Weights of a small GPT-style language model, trained from scratch on English Wikipedia: a variant of Muon for these matrices.
MLP neurons of a small language model. Each row is named by its layer, matrix (gate and up: input weights) and neuron, and shows model dimensions 373-500. Each number is 500 + 50 x the weight over its row's rms, rounded and kept within 0 to 999. Numbers have three digits each. A neuron's up and down rows have the sign that makes its largest values positive.
A block is one neuron, or neurons of one layer that tend to fire together. After each block is what it responds to, as a language model described it from the Wikipedia text at the highest values.

L9.gate1:526517585521496554498513501510537467390433486483446469554413569478510523574487477567502450385437547477459467495473456437420507580505429514449460542451488463427530467552519452424478536547533536540555563523438494568555448473474566431551516466544452471472518499586383522485559421556551433578497488504521555561456490475465438577429495580513477531620510512562532527456453458420537446392483
L9.up1:469483623517496432456477538442558480488439528485433517536484511565488574551526545521583448444453517427490457531544462444459472477473475522475382539410514492519479502498445525513571519523541534438630520491479491524514562478520510454490525440582473505429454568503425520516533527526520411464508479540488562566558507543413430490436403535492442595624433559522463554486424405389486464440488
L9.gate7:427509507536590444482447530406462482507430456498494420470499408486521558479532519551494508536438522427521442483421520504545518528497463511460525609357491457388525458430466449535492502447548578543465479425554446438460651485452479565549487495478517433461482434586551518529605486567472508493491526434462468426510451503513466560522460469540560521492596566499529536549540499513494582565482
L9.up7:547515458518428384528509461491466343373512500564457532468380520505451488432487415531507550478424478456531609526542494451460510506478513527508443511506574446464507474469440512491489514501509542608528549407466483507457537450489499441411496389440577460387516516508590463428492506419530529500556570479463495345455518449474506488501488539565526524547469474507420541471542464484384560538544
L9.gate58:564438533542528338466421438587536488495518483461467480495496525475535577467530522467565514487543559478540484462458432510531640488560382546473459590487552530552477523404501511517433562523524558498539529481527516459523498458516515444618579500490496466565513445542516521468472340495468574481489485455502482508468466399451476495467575454477553544550402518563469539398526485568439565405506
L9.up58:503470491476520461465467558535512474472573436461553450553492562446496567394512479493526593508517478453495479482501495501481509458503465519549545546425569456504505539394530580541586490457510516580488478532546518475492599488578516414521552499623468573412459510539503571448523464507466499490518496502501468469488468441521427450504513417483523530620408455538500460482650538458322529521449
L9.gate135:522481536536447497471466560434509461526448535496510590500443576466576501452479599523492521471428510360448510570535545512438482518490433525494415599465465494394491440446626420548518473489635525368510470511593518485540504549507472469489517524470517429451477462481518483469490433555470458523557486462515471572449490454551494454466503491482471517491513527452559510478536580566508513529604
L9.up135:425512477448458550482532429479527505420521480443491531519419574515465431585522497503542472465486490411528491604458587485524427526479489475436486514413505501369467468445517487461591509531559547498508384490536401468545438504580454536441541540459422479460453494372518540437472484552503389602491528468439527435529552499400513483416523517547598464432488501446512455434492511558506538408576
L9.gate438:468466566516522530465454579472436523391557414368486435464553589524451564510432498456478487495547472455524461505539566446374466574400398521527521532539470513502567436450524451479519520501565533647525557478581522527544432490489515489507494543476473529383462590602599458484560511453418488621492595430421441443558491404458440486458497483517454490476421544521619504499489421461492449440491
L9.up438:479480433408520510476355513540469508565518594482480582462510551520393556515453511538403450495511439409542546541394544455524509450488512471480368524453479381486478491541495434525395498424508602568490485510508503498457507578393604495526390489498498461521483484579519479464452447562499582560512481506545553445510545519519603430546522536459493440502465462633499580553519490515470521560523
L9.gate574:503544519626472460544452596489477581502523518498440514484424456463463497557491415519490592456542492509547533503474420528515507484421473528565440498419558492441546411468478432566532525484559471461498511583534469481502504434572477496507557546567481453497546490620436504475550469500419543515543543429518504506522534474532521600447590513481585573490549518500426539509549483493611504483465
L9.up574:458429555576418519452458529464391522519566502439427566421551563503501523512540537443471507486556484470501479481414494498470366509478342443502446570505554581458599508528393404534498496346482415496625541607510507432455474438551391520515439505574536494388481490464520583491482463467526467548495530447665510430503500541537563478527576499530477455537540550370511464505495483438537493506464
L9.gate1065:475414548476423545431443537445398472508544415437445586567594527463443543520379502455510532521426478498478546544484581486510589570553567491500512543474446592454435457479538475505475558553512506492450523627511401487525505570482504411541448584511510501478505493663454493489589356539501452494503377540435486495479407489513428583478598506623451478415468486578552532531516530519471506530558
L9.up1065:487501479493528627435483543581502526445522360453509578520535482430439500584510451444499498516360430482520486535475506473508553365450491562538499513529471569523496490452563545509427467462487489475439530504516454388498543559499554446517529520608454515511565518553452526549545405477486505530479495392515593572439431496499374504468486541517475471479493435584503470511559412430513434445554
L9.gate1334:516473502515482481391496479537413524511490527524457581568493521453487505481525570528495558483476432370464577459569452513617505523550401472447462547502490458389498441448602432520483501491503509554434481524566427498468440458504585452449548412504410435541502428519569635583486473507542510478458426479400415549475438506572461490442531517592474422551473494474525496527595536522521526561483
L9.up1334:511564540509507487372452479607502370456549515503511572562572480494596531400536500466571515448477539556419571520545490492459424433471435546468505511495500467503514496540617470515497526372425577525472449481495443473448526433481489464416478448510454491550551526408571555468490455498482548487496453622534461549471529482529495535437427480528543431542516453509574505482567380501544526463485
Description: Word-internal pieces of scientific or linguistic terms, such as nas-al, later-al, lym-ph; also the -yard of "63-yard" and "from" after suffering/died.

L6.gate363:474472545526585428593502418525651475597454455510564522456501472497543611558478449464481475533640562473574646392427507491575496508522532477455413566491500502440483461416462530528502464531428422472463490480499464555502533551489514531535465474569572538644470525459514554465549467484482574453582393413485425547460441579464516470493456378450528552502509477547522460531409569560501483440537
L6.up363:536586438471495394538464540511484484496518490532481581515468421453426587519496557419416551498553460561487496458413477536473443528485449403617535452523405505419527487496601571501605505472538523469505441516493599475564462560557577503587479497524482518523426476588573592525484560577465505500412456504567450548463418495569488489506548536469527531519473594502534648449460473422503502504415
Description: Subordinating conjunctions and relative words that open a dependent clause (if, unless, when, where, which, since, after), plus some mid-word fragments like re and f.

L9.gate333:558512522520538475408521519504536510503456547542415516503530455585506534435540536435479544484427446472500396506607508588537560491503504487476426471493582552515459451440501446405518413392438552448479408493497393557409471501501471424504534440426555523528564538465436500436538507529501467601559440426572529446505469470453464491502569502488426453501568479514535528439416378545476438547453
L9.up333:451498487447437554566507458418509486553500493535486433486445471480572602502478525560508571503505490548504490462379417495518497445462493585548531511597441480501576504439532419401504417511448328533476557437498516507549370527488490562497537423572507591491438508479523416425515432484601470408568504504595523451458534535556506526523578495507516477498506564562522549524506551538440624524468
L9.gate359:431451460530540485525490505448466505492536550486450477428488461453543529589459491505549500442544531470457526453633498533608550481472471581498459450470513500416507448408453427467579603498476550442547392499493539412534516580458481529459496439497446471481449485519480534465523462506546649511583446488467439475519473491465540476506519474526463424485447468424451511501493447499559534481595
L9.up359:546479538547472400471537451520474611420519530484514408502476471436465370593428557557555448487481493454434557507494533648509455537488423442518535534523449429485554599478536522480436557528480504465437557527465524482540537608553410522484526494474538529476530460555473520597450484539491539473516490553448485489538445509460502403566538512443450378510431435427494508512549373527519563478485
L9.gate443:427472593504469470524586598547438374538533368526503442479373452475504587478583492521437504515613533492416544448552511486515574470532482436478469518504492452420550497555471418567463548528507562366441544536445565422482494406465507538439538554456503385543499519508536499484505483534504528511500551491507524514462495500543480507444471505530502526476372495520536549447450491467471456424444
L9.up443:477518517553486460479477474474463611562494530516444438356487370474454540523563478479551435548537496431452480487466565486535510520518508519520536569524466490520464423479464422490544528501424540435547467547466426540561482436512498469432511537528317447444615522428422585491527471464628427545503532472530454468416479518523534484555388514453606543505452451533519506542441566470433602496522
L9.gate716:470556498513564469494497489615493453482456535463494521431514474453493463489585544525463528431562489442548597546473514495445463486476496452452537475448493488596460448569397450505594424396461495513449502487471554511497529494487456419496472536506538478476494471525434452550587499541554451457574421507477532449550531546486549531439405348486557493454587548544553551449558504427441522465472
L9.up716:473539513445517523517533478592472452477408469484470567444470510573502516568549444550452511469522505399487518391542472409543538555473404437475565532445470480576511473568519441555535444501530492460444513484486562476515378563448477461454541527487486473470432395545498557489529467453455422559561516600607556414542546462571483429453572463466579505429554586606493492543541441484506418470542
L9.gate725:606491508438553511523519612519486501542519444558494546425504533504602477467541500411496470458439486578610424488510485510508539459525526441585501540443480500384405428557491486560468420554443453527534444533446539498450528446483517515516534399500460448482431432532436538470485495486616580477541588445581461435491493416523501477453467492524512550507449456524477464554434551491458546513492
L9.up725:499620522479540519531497501502506430477510530469428515548583517436482491496472481585479440469507491456432542528420597477566435614542486504461565461460452632525549487588495496500549535385460460470479483485590437547489505448496481550530642547540529484558550435428428549529397585597459508579463473507573478452466446579493489442453505534559472483460530568504504542456573493585461478487485
L9.gate1016:539551529587366547481544526520611508518529499544481493483512518480544452537458547532493493539558534542472593558509496463540510596498445443592469542512557475477580449393437500551434437498516476466410547541499486554500464565578484515449470512569504499520511514561520480560435591395507517437483473526541393520468441533485534501493429450491507513489505518534526500543583481433462495510618
L9.up1016:540547385500491564478524494561438517534371454474523637481452573519466472461568415485555450546497457551497428628480507493515434513539464590468527553506470533430505518481476518560415474539483628562422482501555429543444572536571478454541535424517475461478526425515566563499508399469446513438523443472435406572449519483528526442500487456386507613482500514525424440530602530524558589565472
L9.gate1020:513542434552498527534493426533507531563522516437440487546490439497511520579507409455597442525534505487446423496500553511523484626521544509571449540548504611573554473581544412534383579547511421523422479466584463493441428519446556449492567468491465474523473504558535541542512486499538438525528410508456445441626407525499498546442536400586521504447427481522466547417486584513437509560494
L9.up1020:580538445487497504558458506522496505498503467503556427420568542534536486518518553528466510571490482491523546564569439554545494567462488522494558498539457501479461366433516542570487501459543554370525656484458485499462522411484496453544470495533467491475513505459437558426478516433505493493500519594517493534501507498505423570482465477528442548567465506579511431542508515515511603428430
L9.gate1124:591457392529553516510520432474462517376479539461555555410622507528443491503563477494527492541384518452514526542540518506520492510533440474528426440530435510462513508434547467524512451562524566446505501497622493491507541504544460520452600423534568536596552615529471507378514505452514509479515563503527490534519533493461492559562491479564556552461548487586516468600531517464517509510510
L9.up1124:459510446440433550506527514552487575474549510502578510470496528587514517463396564582456529558448553410447463541482555450476513515478540456475487571501441562545543449517546479415509520491477454587498481474462622539443543405524505413482449509569392534541497474465565474501539499554529518489484501503546487459371377473613469466497556535520567601493523457487401481406452523457554525500478
Description: Prepositions that finish set phrases like short of, minutes of, without, upon, due to, months before; also some table-cell separators and scores.

L9.gate116:537470486640456406458508517499451463421447486467520503451468519479418454599511413571497404383490525544537424537517536556582555562487509444506485484516537476516514525435511471512480498482521553509501502571510534500407438556546434415524486522481528492482517491541456587459387543519480480553449491473558437642422472451420446449451555508425492567595514549571528454447463380479514440521404
L9.up116:510513540515445498464516537625518560424445453477549515550416488456420486497479516479491534482471484463490600455536525379582429461410518503477469483533558508578574526493433546518519519452507541637459476547509537534463507563488491421417535463522456495462487606489517551611466444470527523467484475515552426491491473438573500579555531510473502582380483485508492546433441479429533462498490
L9.gate242:496452500605499459433439537547513503491526351431487583515411497557565388480475518506511413487468553466530465567513417473529545458465490517531528439567449530455471451559516459518466505530401520481465507458541401503486515512494569565538524535507467518494423527548446529514491536577515525583351411587521498443449478417558506485425576510452595464502492462409505444418515452452505518534497
L9.up242:537514505574554443529456473488611450539566468446498572466479528444472451530528502487538448496467487386521502491533522496505567529523428440451520475518442541582492496482488471513489456511533542570488579551460505449466485511505524486502489502557495523418520555603475555524510498531552521550433537538396467587494549423459456597470497468402585561533523508491559457437512521430508501441612
L9.gate566:479581542499563536551553524516548489489555543551472447587429381438437541529494558458478415508538493548492539452506595500467473479533526533506525483485550474524386472523480435429471487441549521512469468521485494542465402521473588546484481514545567533476503508545533508519498431394449455454475543508554446461523546578535508458485564530506550473468430604429462497556530504477457589472492
L9.up566:460535553510514507529546480656513560417469643541482514488537557498447467528544549488547342481524486451512511528470407430505570473499476457517484463480516521554645444622429528368453503524490460578499542578512466572475529501392511584465455490593462543486436523510536476536559426570511425522458433473510510541526520529498436479451512524513479483501550512528496509489537517550385443527542
L9.gate579:552478487489473501564518558556475510478572563542561409437482532456480467539539604538516596427487538495533503493496469454535502524481563500425453508469455466461503446537504476545444545520460505434541507557357480556489453493477507478512479487612568541533504550501476389619562446530547465516523511461507469484504511477491448545526489490529482524477503517469580484491505514454541484487530
L9.up579:504538487428601551436541528527375435510428470437507491490496453546549527520463453446501512609468476490467540539504496424458582500560378503566500442557543467471487440523442554518552485563595422515543527524480496364472523459425445560562470568536498450550494497461461520539405460411447544465534610512539511488423424506499468441521464569498484460607526446521510576441506471512492454455520
L9.gate698:541479434573515533425562465536467498473510469451457598450417513498479487542473479636553573454513532504534523543448522556473470545442463488528478502568536501470548576513503539486500468414470448409501544496471461524531465462457380523513452569615502574470493567502550408525521544544496505515444557486490536569573472541610497465554508481553495528454504603556568471516513446453495452526501
L9.up698:431502442484517528433488501447487547413508465465445441433525418463514508458419573498454504484521528524534496444535539514476566535484519450444588560384558441467495515528393516516497522508419408560430423438565424528533441440465532478505539580567470479537493452502486443462484379493435513533554490433523560596435558481556482514494507467557377447589438407450401514479573485472414471521425
L9.gate974:495486530460592478442374512496484482402525564427515428520526579429436480614503463492506556481378470479564501471476476573434462439487522558521527544573570508502578470425496442501420480504485533524475470582436448519564563509460562480625503483512505499530534528468514561464587451577500553507530544494605498545509530470527403511392547472520375502534484489498504499502566541482577508524387
L9.up974:533541499472525569519419472462491514570459455542516490478590465499395516450450483538422530461563471517472615476489576416487496523529563609560550511537417576590450556521550419532499517474553472418434502479426512510456547471471535465497537503626531517492549477422508537493591504536491437517535562582463509588555523520484417545556468470442384433425512512493409448481546541545487572543464
L9.gate1100:506487449556559477612518508564545485518470489462498512577431459560518531499493516511527487542531483527527469497406522571481540450511522459385439524558528472384522468547502503490570498389479421405449434366535510579574399511446545517500558440542470426456588458533456476561472478485509543567496560564545495491569465498517449437444512619496413521579505428559475589577582474418537528543475
L9.up1100:465523543429462467447465501493497405469505455500518452487536495469536524408487532530503580434503479601496489472494544581572476602500414520462551591496622508505541393485454468447430524499489486477487473546515535539478411510566515459452584455499438577540423530479529488533573448520448505470511512382507470538507458551503480453499482489520484454437408536575464474542448491446543519508513
L9.gate1298:571475471557446528527479539456497489523513538475471574390478587547467524536463509539422541555488426470477550501481482484497368452524490545476531482543494489498522507509515537459526540500582539425488526454450519460461513481368517511477498482435548446491546565587485417339567419385564534540554456527577467449429518501416537520513401441477458650562533518494470531464424550380505575490466
L9.up1298:489463526411539519430432529553551514477502570509430501535538393449548543466524465463629495476497467569490512471509553529512485465434442480514491523557560538444442538446409510477581454495439490500474506449485429509499555558494401510534499424473482482493517514569429573468555547463487537590490537412537498528424530430521401486467534470435533509525448530576394394522492498469553528543473
Description: Subordinating or contrastive conjunctions starting a clause, often after a comma or period, such as though, although, while, when, but, because; also "=" in table keys and "was" after a subject name.

L6.gate836:492543499487427380491527565534431560428568485462511561564489525531531403543411536522532534534465488555483391445411488467450486516504464514472463477532532506439570428437456479566545535428485505531488583552506529547563648468536492466542485418465569464516521447599543502540497496553608526505448467457426482369500528456442525499428505491527564527516458480473514448456496607443581592521543
L6.up836:435422589486529545477326537500414593487532510474498405557518495478439580529520508447554425513490481507477445536452535466566512467494503506478434498447544534496471413422515441479492549457513535506435538563515525499509518511561433563550432576505582543447506489628515472453492383514439446486469544494457502484514500581469482615458534426462425500490427550491472567512572494460481495534553
Description: Middle or final word pieces that complete a partly spelled word, mostly biology and medical terms such as b-acter-ia, m-olar, b-rain, also generic words like res-emb-les.

L5.gate116:451527499573553534494471460449458494536440514514522558574421499450421546536513466433511538426508435549586421497517417526452503454453495387464565509416561452514487506490433586550513518479441436529442497569514447525482501350487425477422446646516503496495553498595468522388465458403457457461371586551512505489554521524404518465528497418557461526470561426495515470489483567445490396577519
L5.up116:537426475477483465566452567554492494493503476500558464553429498532504466583499554503536479486480471488518465374446480521553530550513529433529483551447453556411444522556468444528495535448526438533407462538507534488480487376455535395479434529434493549493495444567471477396577525443399495516544471505559466537517594528461551530334405452476450472468513474519565558431469536416483581511440
L5.gate134:451515443510553478487577550466502536609513471519466497417587567459492560421528476440506442490521505505518544408358446507535470505488474529531470556489461523443466460472486480451513479516564591540442495557491483534448444473447458418536501502538372471480499546515502479436456502542447545490471508541519421534549562521409489478435553446601498475464594316410586559473493547558421531456471
L5.up134:559559506499541439502512492471496486547511447570507493436436575471457486481490498558505404554442498558573530481324474463532508473535472515549529454535491454536526515494434525369490457632505482493415533539491567556510511467503463420530414487608475517465436550518472512436514615553459477495439617543521504565561483545530546575454525466614526526529509458521516512504506504526481542432536
L5.gate170:493457591617461503539408549498537532533540459453514534588473644547479532428533406465513460567500541474467510599498417438601497545512426489466591554538492480463472454555535534555449477519619555462434541440415569527443481498456477440538423542517466404539497447515533484413529440475371508617422571509465463450511459548580582536417458474496461466532497457474528570494498489537476549520443
L5.up170:453498508456453447512514467496440423502526470544529444513491468483560477537618444559589570467420541454539502495541499524440560560455548452408485523553504425568497458509533443538542398442519487554539504436517549529573493477563477539465477538472480433538492444443501553468576523599470445498509524529559494516554515432510514498466492580560591397524606486551587488506531532477550493460523
L5.gate497:550511481487585563419609384445484544501546538497629531463535472530528550472566502488506488537554460446439547507453521434381473444495588585410457497489561534428504530454583457426524480415566524471583456437539479518435463491518498580507504459451531540636453524491595563610457493452495493481519496465518425525520470521543469610532511512509569426509478491424530511507536496465463453575588
L5.up497:598464449508543490490484509435552436521488443517488539529376512472536463555514517485561471480493461482505459463486453543455432454548542466504440581579439533502563590455486529471567473472491449546499444546562461542385465533493500476574408381579457517611496586460442521467471531499527431570462469617537515458533480508518485516590532439444506500409545389594476580534530584462491451493500
L5.gate615:470385446553477442506453488404553506515554512525457477449424456469470472508448519473521434466568578522399573533444516552503531569486490474493513485495549408553539442511480474503524463554559490482602519519471427477566414562479490492545487546526552482395537564549570459523468491436478563534432492591527511532532436427447473521548616503495438535540530440515473526564523483551547495499473
L5.up615:405485453522418504436384578495528504534492546463476449504530475518563526512461486505556495417581490484525502451441559509477605527479528446422502646512521492479454453469403478532466517460557504463547499558393470498546527462506424450575472548485515490483504544462587532494471474551463628560532444576522531541567460511439474468518542488514426484497603564423492523519453574605463542547414
L5.gate1088:501438511595559478542507517482538523490549483514403562463605478480491574458473467543493472569468500434549468558482498510490449535449413585604398443518466524529373485528472524465542505510566484479407452453597509487534526458538543490427545500509444530482544530509600427508468448574502485409427416473512469525416526522513520534454476532476500537532470465520493514494488471468498416496544
L5.up1088:454519456459535465519554514452511486496467480507478522513420617524488547471446500506505466545425442437511527584548556592618471545549539536512510511498508476509581519550499491532500585574512545520568515460406584428499403589545442516439535491443454511518455487559485481459503430537466587524477489507572436570527396458462577448468576554522463597484488506470473488439522531565497507543444
L5.gate1094:450446532575454568585476483551561584476451542462462542482567445513542498506543458470607525468505506517510432555511446524461408510505437506539474578507497529546484479542567485494514467481421573487482488438439493518583425558533509456468396420499472421445495496508521529577477527555503483541558441471538433476565439433520461489500561389402490474401462425573571550474471459479504464497455
L5.up1094:444508497482484501614526608424560551473523470501476534406499452478487528391560466486560497413463564511482437553483493497402486545527472486567424570527534502589463510495513408501459514444446505531426521515479568569488467522540450491528505451611534522477336477464459586539418541542495482412479458432512492477537484409523443462569398393386590511476417507542472548545591480528424447474542
L5.gate1232:509472424527522469494416562436393546486514517413486523400542508453470536489472454488576560512553522416520536521501548548470501477521492478506515527574489597522341499533563478526540589485483529521582455473428502495525536488526441510477435488435476493466472560481588459509481519508455588541545417531534487581519456493489461488559524383500567564391530502472466512557548480558485461489460
L5.up1232:463492497562553481572544480549573473435544451551506503370436487501476415520429543464441409442541537574460559467554483556526497461491465486507510525553581485511586502492538529519497489492506471522412499499528509565461373420497501503472477550554533474490420492552506496527500492486519549410507484477587488485498449416586541482497583491527503480535478567498514508496520464516447398459533
Description: Fires on subordinating conjunctions and sentence adverbs that open a clause, often sentence-initial or split mid-word: since, after, while, although, originally, despite.

L6.gate254:486556512485439429420433430539478478497455439530554489504581552355473512472507441440546457518470477505473461558463504579553582496458495493538435504426575544534396580517462526514615532484566474535490486623536437474429602488496422495553500452505407537478590567435499553444567512554507544439470481511497574559445473481527488515542546460508518536401551469515499546587426505482541503468538
L6.up254:496507567464461392580374438461547641448492500531585498520522430579519506465583520539452537457600408514515566464509457533453574596503490476556446453542530567455417548455455525463479517445534553486487477605494523519504470449505500399472544484551439455557490515467510577418467612498495489501462452536513414441425514573569497538462481547451479520459521434535559437495543523497508584446526
Description: Negating or absence words in narrative prose, such as not, without, weren't, failing to, refusing, and also before in sequences of events; weaker on fragments of names.